From a checkpoint of a small transformer trained on Wikipedia.
Size: 13 layers, width 320, 5 heads of 64, MLP 1280 squared ReLU, vocabulary 8192, 18.6M parameters.
Architecture: rotary positions, no biases in attention or MLP, tied embeddings.
Training: a variant of Muon for these matrices, 780M tokens, 5954 steps.
MLP neurons of a small language model. Each row is named by its layer, matrix (up: input weights) and neuron, and shows model dimensions 48-175. Each number is 128 + 32 x the weight over its row's rms, rounded and kept within 0 to 255. Numbers have three digits each.
After each neuron's rows, "fires in" lists the words (lower case) most often at its 100 highest values on Wikipedia text that the model never trained on.

L9.up1237:120154192111150098124083147054118096180163120104137139152115151155156118144096168144154170119121148060134090115110123152143072100134091136097106099144169127090162138160151106163099127102070094120146098082169115127090130142135107081115160157152164139073120154138186165143099093189130122077095124107135177169087130108083137110140082108073099158098117141115171117088160095128144101098124
fires in: "was", "went", "lived", "is"

L8.up90:142154119130139169155078113154110145184122146168108152133128113091114097107149096159118135167133092130076070062101179164116103187133173070130128132191111153099144146092115140105125146164133124042106113104069097112120167103173140072134150110151176094149091100143151133187090145095155138105114144187081116117147156105107103160117083129087148141093082092084130146114096132080158157107100
fires in: "to", "into", "of", "described"

L8.up697:149128130139073132127128127137128149128167104106131113151129113130151141100140119121130097133098137153115143166091115153027091165108160156091107129144168150126113114160180151125187116163078128083122131170198093134088097162083141138139132120132147163148080103132115156117085181147154094149062129118144190076115106085136160155087106170140175095109118164109105121093123165145175112173113
fires in: "an"

L5.up1047:178138086142168046132133166165108180160129111146057115154171150157194188150100139106153174116134176064129134115106127118158109174118119135103117089119125166146139154128102089176159122178126113073104133107142093081152118112109096131104102102163101094096139143115181136121095145103112185156100187149091127117121097096115180152146184183153164162075122136149085105104090115131187181129135
fires in: "in", "to", "of"

L8.up740:165103134129147164187113154138116104110114111078087159131093175121201123092117123092111136142115184164163131122073115132053091097164155081133123133150123138130150104154122121099128096039132126157172097102184179164145124162181116109091164094143150182105079102171125103119177137073139126138151150151127161099104107081112128122127127178182143139087075104080105117113056156115160126157125
fires in: "one", "cultural", "part"

L6.up225:097134106072133149106124132118120114093132138153183123122122106095119110096129074111120070121104089095149100180103142130094173148151138138135156167116090106179114186119155137135155069158067103132009110133091103127144146117131151107110093093136135157100113101129115128130118147126148152072096096158115139146128127144120097105088121169159203088119116146165159149075099109119146131149112
fires in: "by", "in"

L7.up982:142125139083111137162124127187130175150120144084104136112120146158159099117140078089096106096143062208155193104090077092088206143072132208094067115084163133154127145152118158128106100148126104069137114150115136100107128127100114169091149175170149145124102095134133173111133084159146128113141157095145140030108114126106151144086134145053169088134145147149147177172140076105017103123153
fires in: "there", "it", "i", "we", "andre"

L9.up622:154102117141135108152110161124095124101158160159129152093142069147065160174092059157180151122111105166106156190104043154157166149165083090158129097135121167135097159134122119148124155162115132127103060086135079125150096138118105145126135141199103097127103138119109132135091102133089127145139120075116116126074132031085106117177141107073163115137190138188101232146087199063098135146165
fires in: "was", "were"

L6.up1056:133204146112138170095154171107181082129167046090144115160142103102135085111151082153084101147109114100211172119131068066150181085092132141126105094144118146147118144109157092117054112115147204119108052155113149137139177162085128182102087119087129197104142100097110115098126085133108136100100156079118095154142160140094155102072195125136147114114185148124148108107195142199129152106082
fires in: "the", "copa"

L8.up1074:071118166073171112123113146179100139156087099155149082139149169118145117172165134123125150082152118151172132107095128089133128103084171158168138168099142160093120199120108122155166109129141147145112155074135113134109196075144120179123113083158137174081120162156136085138117100142170090170150117112107151118163123137088126161077128115183078135170124158130094106162139098090107156122057
fires in: "the", "s", "xfzlbndgzvrjnj"

L6.up4:115161177186067105088142056138122091149131082137141166127153097112116162198147125103142123180159068129112098117089170163105140158114181092171103129145139112088092155127100133159143042075193066117095123120143166084097104139131131094157124114133113166187111153104123126061195125098145104129105144136074077159093115150089085117156080141133110165100128115107111098056123126158183142142217
fires in: "which", "where", "how", "whom", "that"

L6.up482:138162142114145174192155094080118168074171129080068143136112131109148122071115109102158184126178103136116156159153187081140111077140126078169137172123130153157142153124203127088118152137075138124164171101163153130126138159121153119116151110151125153152086111104090102118057134155178114130124088093150136130141075123174104157132147150163075114107092150143117106136201146132112094129155
fires in: "in", "at", "on", "for"

L7.up285:090100121122143059096144116096143101212099113111075143131172121100118133161126146159139131129163143155068179114116132163178091129081122102149105102128107137163095149126106082177149126153111135102088117131121085051179142150076109170179160160127105144123055119129129095159107076120128122133154154204147081119144094105190148139113134147121095066180152122110169180171108104154129147160142
fires in: "is", "has", "film"

L2.up892:123153096073141103091135141075132113192134166113078055188135179149136073180119146128095115158105100112141121099162163148090105122118140171140134157094135115109139128049126151114170160143129150127135170159144129078114099107185137106134157082091143164105126144114140158185149185185162097111140083122126200129141107149148130107125119242138117115075082201131088175152148076040155163153146
fires in: "to", "formed", "into", "as", "join", "head"

L7.up1048:144133136134084142124169098130113134107115128183081132050135100116126170116058134171148130109120139192063164090120128030070147114157134178173127127114080183128168121091099125072134155135123043096154134105112065150109178197127093112185151110103102119145112133134116138106125142102131152138213179146206142131102112114146159133146116084120122125085118054130090104128133140185121135133081
fires in: "a", "the", "this", "population"

L8.up628:144136101167158155145183142151131099187157073224083122123143092179119136076151053085156128112104134102109112167077184095155173165160125121114062116159132147128150121075168132150150126185166077184105149070115116109072150139079117154173134125189175117145104065157111168141156095083205119087151114093143104093139125089122139140117115174055155142146107125120109129145122141109060114128106
fires in: "the", "to", "that", "a", "which"

L8.up627:113110131118117156124173065152123134125142095111130117155149084145136133089151097110138112109102138165121127134098135166085104137102152147133168101139132096124121104106162177155081143184103074088106093102058128133105133083157115119123169113169118152143154180146165134099077106159113137160060149169138163080112093150113154135147086118123119128158114187106096099117103136146120098072079
fires in: "an"

L6.up701:159082152157054150086134101085155173177172147092027086146141142133141115139083115132143158137104104142095156117146141134117160144126118115166133154072119112156087108158116171143081130209051134104084140105136127095133151132119109115078157119162101110100155152096131092115043106163088069125119103139121141150117098121155170152103103143080092100127126112131082137160061109079129130054112
fires in: "began", "started", "ve", "continued", "were", "been"

L5.up729:156158106100149120115149140214184122088115109108117089130107147105136085125101128123142109106154099082117133073115146116153125209111150110138212194112085111106125128129165139148120096128125059150189046142083111221166133150103130118132145178095071111119138155050141094191156130121143069167131135148172121144144168144106175093118164178142198134128142135116086114128144169145109098092174
fires in: "most", "some", "in", "all", "according", "both"

L5.up664:123123126148099125158115052125122094195124135166131142088174139099117106083148160139102088133095107176101166090081171131154169163128098149109157164145132168151129110168104094126139135151101102136078144107160097144114164136150193147128064124157106155103146108128103168131132136136079130142158100147122101155144077106122182116103048129127101127158074143168061105146136153087068105170125
fires in: "before", "until", "of", "its", "median", "population"

L8.up420:094145100114084161166133044108135146149189124204135130131100164146148125126047119080134109102063115134140101128189119081145115112158121116119165126145141153175099145183116107121134133184144158137088154118104169129140077086136114119104143110124179129080143204105178169079116138083161096080097128161131132137165113112084095214101112107144100094146090149063125123100154077126145094168097
fires in: "in"

L7.up832:097100113128107129133125141180087112068098114183152155152132120106130058155139146056129173157201152077083093123136127110116132140112091142107156117166161102120083135066118143194139138160056176083123115130136160156132143111172063036095108159123147138099184114177156116118135185121166138118149120151129153155106129098135100196189125122105129152091123143114162139181092182137161192124135
fires in: "had", "to", "has", "having", "have", "destroy"

L7.up1091:115163175117104161175136104116182153154150121219150169114138082132124110043133088154138122178154107106131126128155163170176136165123129105083073101151131112096139183182171096104150117097134139126122056107088230100112173162149097190131120166137092099182089084134132128151127131113124135156127141193169093095162123154152172134119111106124174147110106149089156137119108086145086107166089
fires in: "this", "it", "the", "which"

L8.up521:124163103171127110133117135167109101138198100112102137128195129148057130178072102143177131157133147081090146123149151143066153149119132128143121199080124185119134153152145100134115170154054087139130148159083147143140095143151160077050133078052139073130085110168089126167131126116083132078135165151181106092156104107122162180136132092151129180085112146178100122181172122105108151165133
fires in: "at"

L2.up171:125177137159122123164161065107087108089159126173097166167153136142163126165088120122142078135122183133162157105148156155103133160120145158099125192168136126101104128162107114109196113083116097155115130112172090139119090137097155144101146115110132089079158082094155056065069134125120165116124176145084135078161113191120157112126045075116153138150199143103163184118149071126129140121205
fires in: "which", "it", "its"

L9.up1087:168066137107128112168148086146158176136108118120189120127146104138065168042167121083134161181132073113124147150149157107145106163106108122124135131114073157158159091105073139139106145202097101085141104098107142156098158178150122121148141142096135127134121120117145117130162112143106132135125143133080159063099143102130179077061120134163161161141089110145090078189149150100087095092106
fires in: "of", "on"

L7.up996:130092111126066137141124168133122121115160094146096176113190056077143096142118151159086124121129088104134166127141134129132137122072134153150098102127160161145147072132174112128078131159185163186108159109095152131171077106169183179136110152182110091163145188143185126091174161145156146094142096107137102123089157161120190155120117126158056153099158097090081123149086196156149166108097
fires in: "a", "the", "played"

L9.up670:162136146106168078196136094100112145151136084216098172147107110131122118125162105055149139124161045125163098156107115084141170161121174110123131096157132160112104106103183125101117135109157078181164142131106099133167123203130145123084099121063134160111105139169186153106163162109186140141180164117124173196124148166135146182164114155124110146115115099146157114147130116160054126114112
fires in: "a", "the"

L9.up1058:086111137110116171121123176103137020130147094204088147132141136113075118109172136092101147144101106174126107145115145133102139168137116165109172110087139152122133127040180126142093152185093108141102091131151166185140169155097096158142144117158132158055137149231085149141184168135149128181152097106089162142150149112126060153085168072160171129145143102149085187157139128154121146135111
fires in: "the", "my", "high", "great"

L7.up546:140132159135111129213097199167118104059136152105129156139150169167097074121143128127124120154174119103160126124091142120122185115137094167155185076132090173136101153143105088069155110119106169136111093175129143188161124156124118180080134095148078113146107143133098137121084180108144174130106097098140104143195085167122167173104121180131170112105167105117109087132191197085173131166099
fires in: "and", "by", "that"

L6.up1155:154181158159115116139089121121097127101104156148147131107103137141116183098177074116150097166169198155126127189096139192129160113114178188111140124115119109125122137138109195143071112070098140092095100153127131140040165130092134167112151071192132136151113157142107138105114084116182117138081161100076136168079130119139183118147121079080126114159034117159064153157118158097133109143116
fires in: "an"

L6.up168:135138070097085136100168122135185146113142121159149154175158152152089127114170057129086136119093150120136122062156126122157159089155145080116154107089115135122118067130128142102036140136188154105149134073153134165140091101136103130145121101123131123105124189138200128180176150067156131139183122136117150076109141137085132188151149138107153120114137118148100123206104188172145131131097
fires in: "1", "one", "2", "3", "he"

L7.up1119:046125120164129109094156095145151103111150107101183077084137094112077123202102146166153146127185115116064139177124116142106112043125087132189034141140117095173141120128116133112114141151091098132119127112130109085112161145140123146184081159158165100177108154173085123100112096171144120118150135125119104146065113090109183188124122098062119197113101100133110149115100165134127150122140
fires in: "had", "have", "time", "running", "took"

L7.up589:178165128141072121124085095158107167107146151077096137147185092136118108184075134148167158122154196149156108161122130084128144129181139127135135144060158194097049117158089129143111180130054120115077111104123185124148143137069142185083135172092159104114118086128092104136131099155136097170117160081202120122141114085153157085147125118097035072215149140113129121114156158123142129127079
fires in: "was", "been", "first"

L8.up996:099133121116116126128061124117091115208199081180096135104180114174139078149137135068132185127148180169085127117163170194097107162141102053115106104157098154093137155131167170067075154191129174125131146074116097102144128183112115155090179099081092123082121144106152121133154124159111123108145189157109102191197112142137162113149128112143114086094183072105151145157062100170162077134157
fires in: "the", "his"

L9.up960:138189102135155090094123128122164098126127164099164126179125105115137098205097189146100151143105109083154133069091121114143136115118082130030172114119126171104140137158129056112133167119152147076082120116102101092105126170155121100134136158150104119104086132144134105153076101102132080093082125137175169116160129101079124063112114134039138133142180148101076153145090155195157125163064
fires in: "is", "was", "are"

L5.up860:167145169134061083087129155111185075168162114116123122164178123126084132128127125108132129135185117130165203154137060059136118116170131147135133183107122140109119142154083149125164130193148161144131119102096076068063140136118146120181197104146060097132112112176171115100111108107119119150112133146101112097171182092095119149104139178109139094128123102139139082100157087099119129069131
fires in: "the", "of", "from", "shopping", "all"

L2.up1170:098177138152152114075147185127114135156109166081113070133158156158133139113130158082140153159076144122158210134102102160174113121096120155105159105085124075084094153106095106124093147162120096123099080128133096091122146160097116149117104131192108123126118124168144137120144128149128157067115123137094047150194125116139103085112160165161144112156156195092129115171185101168125084136133
fires in: "of"